From a checkpoint of a small transformer trained on Wikipedia.
Size: 10 layers, 3 heads of 64 (1 for keys and values), MLP 320 SwiGLU, vocabulary 1755, 4.69M parameters.
Architecture: rotary positions, no biases in attention or MLP, untied embeddings.
Training: a variant of Adam for these matrices, 246M tokens, 7508 steps.
MLP neurons of a small language model. Each row is named by its layer, matrix (gate and up: input weights) and neuron, and shows model dimensions 32-223. Each number is 128 + 32 x the weight over its row's rms, rounded and kept within 0 to 255. Numbers have three digits each. A neuron's up and down rows have the sign that makes its largest values positive.
After each neuron's rows, "fires after" lists the tokens most often just before its 100 highest values on Wikipedia text that the model never trained on.

L6.gate194:120082128147064069115070113103175129101110110098132076158131093117118135124085081132089142091107092156107153136198171126121130132092108120116105103135113165083128104236102133124091140101169244106123070155138085078162122066138119109144088136106135117186203166139114134147073169153195138080159115113102167116129138142134114121106142131075166105170108114157093130068156159093106125135089125123157192168065068112125103124121136120082166108158141109116146099059153117129141127193115158118118155140128129106054100115133118109168154118073137145102093126136133089149136175121188109155
L6.up194:147144110127129108119124072139093114100144163133151175121097114159113090120100114122083124142130070149055078093131168117116117104160158136132117155165135233128103178188178141084091091088116125154155103149142093106115172081130156120134210153187125121158147188099127132127160125144062077070115079136085151061149188100088136122115161095107146084140114135111091146095168141152155059109084151098148144097108093107098139063129123159127105091091124107139112134126157146116135099149136071205080105126155132121132057123156107146121145067129147104101153113039143108128175165081169118151
fires after: ".", " .", "ister", " Is"

L6.gate103:172127120133173197123130174137157162113111122131137104123164138170129087166124170148045192108090143121148127165154160069147117155058144080095110090133145162136128172079104136144149132142157142095140144196103120132115114132137145157143135153113180144097165137179160152160116163072180147148125163135126164183123130143157181147066138144138145051146118133096118091103135119118127112085075105112069101116095105075113148205099113108133120113130119144151123105136119058128146046070152105152131154084079167104108109121041138120110140096141070085143104117136118074128143111119151071095
L6.up103:168128145148142127139204146147145158167134137152128112097064125154111130060125176171155142156145082121131168115131154151042114134169152098095116119091117190144129102096106106120185119079157127102128132088109156109152118191172078154187122108131155089093152147157148115137119053172109139124119171125055130211121144158133155119145135130153108185101146125128133073080130109196148130126119117129119180148121191099103187078091134092113106156085108167155120134093142105191110118095134096142086103168080106108100115119141125145072151181146074157162114135073169091121121132125105112101
fires after: " app", "amp", " App", " c", "oin", " cons"

L6.gate68:115064099129105143126130102119139082119085065152170102179187085096105107157095158147166131111094114128180122124124139097178089105109093156101125152084217106131121162109107156178123189144099117181166107178088136182135152116150116100090081119122192176116126146134178155191158111128144165146103145136146074161145110086114120071121096104176183130128140086167134100119103199126111139120163155134139127130106164136161083106099118151065107169136099076159094126097166138154123160131072131163159104082142111125130143049084107129094084109111115114146155132059101169119126130111157161126
L6.up68:103132083093185106171114086085144138113141119122170129148184069092149169137129139176169176080117160100161055169142181105211128155121153122084125149102137125129156143050056142184127167130095185145141150167002085149170147091100088122134079113130118174143132109105143158199111136153132090160119103128142088147184135100087147123106111123164120090124141126135107118164112178088107143154119149160169118137098133122123120092151166149125105147078138148152094130133144129100114123125107125125143126072091108115086172089085085105111110060121113178132223088099126144120150152141114113124
fires after: " st", " W", " S", " St", "st"

L6.gate111:125159124143133078113099117127070072068118095142133112092152123184185163104192104146098175117135127142151112154148178096138087127120090177143093139114128126165102118100103148149157159105179077098196146143118106211111116137135181053129143081045126123115159130160118158110116104129140131142068115080075091179158139136112135136152138068108141144166116132211105123155082183097152106112134099121153119150092158123094176137130141093100177197125156120131106068097053073179145122106155156096134159056146127190072139116123174155134114151139151106098152143097155099174113155136069119119
L6.up111:162045163147124124177115157136160052197131105095137166158134089124174212088111119105089153169073122071119123104123113139118100108130147137081106081130148162083152187135163134101158108105087139146152118176093133122128061124113119162124124098133168081120138153164137149108104172130117139122154134157131138186154141173124102159132081130090141108140142157147103123151158126088071133133137181101124156173155114147117114126097130138078118145113155147100101136134163138193089078090137147139151161043108175151143138136158138140143076135142164167138152178133208108120107127211096132138
fires after: " U", " c", " was", " I", "ert"

L3.gate63:055119130180073197154093156138191117009150145178157110167122134142133107085111142083128154189107088104099141139080141106150116079169160131177104163087134176136166148095143114164136134128138107132106140206125101184156097155122108153129169155119142133252094102107104118205138093124115123121152072171140138180056131132132136156113121181125102111108135169132144165118101188127094133109113148092141126121137132118064090096133173090132132164113126160160156153098169088131179062129133175150084065104131133100066191137129117167126126192142159121152112161097161135141105147117121116146
L3.up63:136135131126148133124085132228146093074114118152158171078122108195145118087114088154154125140118126097103131132118136094164124114142122139139095132124178140131167088119126116124105104124114103150040158149122148117196177203138132159134070149146106098137099060107142094183169117125081116139145107084092213181125076178139116188171111102130121205128134147092077115163066100150154172177088139140116121181128075076120049140148121140104137145170133184157088132174197147089137109117095123181174126183148106117091175110174129194094111125129119164133145169137157126079098147066134120106
fires after: "1", "m", "96", " Cl"

L6.gate14:090154097172127202079181079086132158144131109154120062146136192158129137188124098153150158146105174080159072136075112082125042155149128077146153129203165132177116119171116181161132148143149073134165159129119152151108108138162130137161089111147180145118136066116048197114147096096095140143114147158124107139155140080109154153106031124088060123108142098157122089137163090152097101141119120132103117127208141129135110129153105163109148082173126161144104139099100101118110143103145131075127154135137117144125196136124117122153151091093096139063174163121164107156126106133130108167
L6.up14:079113141178101131123185163165176131106099133107084110188054137087089095134132146128157099096164180084200107125079160141163122124173131076163138116149098119156091145146135075128140098155161131110140092151174109140133135206121094121108139126139043154087105117132132128125098070141087133116132161121120034171135199172094205099108104100098084114170116096115140100159187117210132110072132136116170101099096110121138134161123078155133156141106142141101107112123132122063165142107166119060132149124170110119207146116101142086049135110135106105124143139150124100174185089124089069119
fires after: "12", "6", " the", " in", " ob", " sp"

L6.gate73:129170161128120171138110098148114112150100142113092106132099139122134146028123161099101069191120071041162153145092122133123148189162121141067123142102114138157137096090132023128112142137086105110130110101153116140140171168188159099118096121112157086150198106192111074152124119141183084092129161117098098115135151167215124186158106117127082087139157188110163167099131113117097139041153092185118141139091088100122122124075154119114158117096116147150132111106135170176164118156143172149163146108112088139124103108160167101137095140162171190160129170207108132161080123146164147121
L6.up73:091117151147036121117097150087146085126152135167040111097107085143119103155164090168136158124155159063056101136128184151138203128142076109115185117034136097100075149056084104078146137140090162173141130132170125057102169105087157154098125153166149087069061124115138095098180078169162060095168111117129135125130105083131108120141131154150115148134147086157084124110152131159142148149142178143100108157124115122106163127164118089186081085087102093155123137073120180121148127129137127091136137099173126153131076162145108185118111109129109073125164114138096147156149164116069142139
fires after: "ro", "e", "ru", "cc", "ri", " t"

L6.gate98:135113117149103123105079167153140133118122080138150083190112140132087094137114161148185117209114101114130166112151123121117165109168107192163138141120128095140125147122166119103151255158111112173087091124164151096102115105130124151131152111173116098146122126071157110215173132137111176123126141155109151091081106085109109118083067111108159165102133094160155094160204140085198154117104074151135158109152126106115078119143111119092129117045110173129106140111108093150157155157123204070109157148120055159181137103091153176085050140117139097129157096085120134098099143109109165097
L6.up98:109133152128127123133186144136140097183094148117123132084091144187114148128170106146240097146177209126148124113163116116135101106160188132148154094106177086113125117148148086070121184186130084161103137192185128162139096158150123081163164127123098090172144115112154099199134156113114125190136141131203121153085110121098095091067157114104084072111083122143108139067183135124165103102125149076138127101094149159165149077149094156115101128096187125150133151140088113155142171125178150120119093143173204121166120164177101122141129168124175100128150069102138120131080138071126146141
fires after: " St", " L", "ch", " Ro", "P", " m"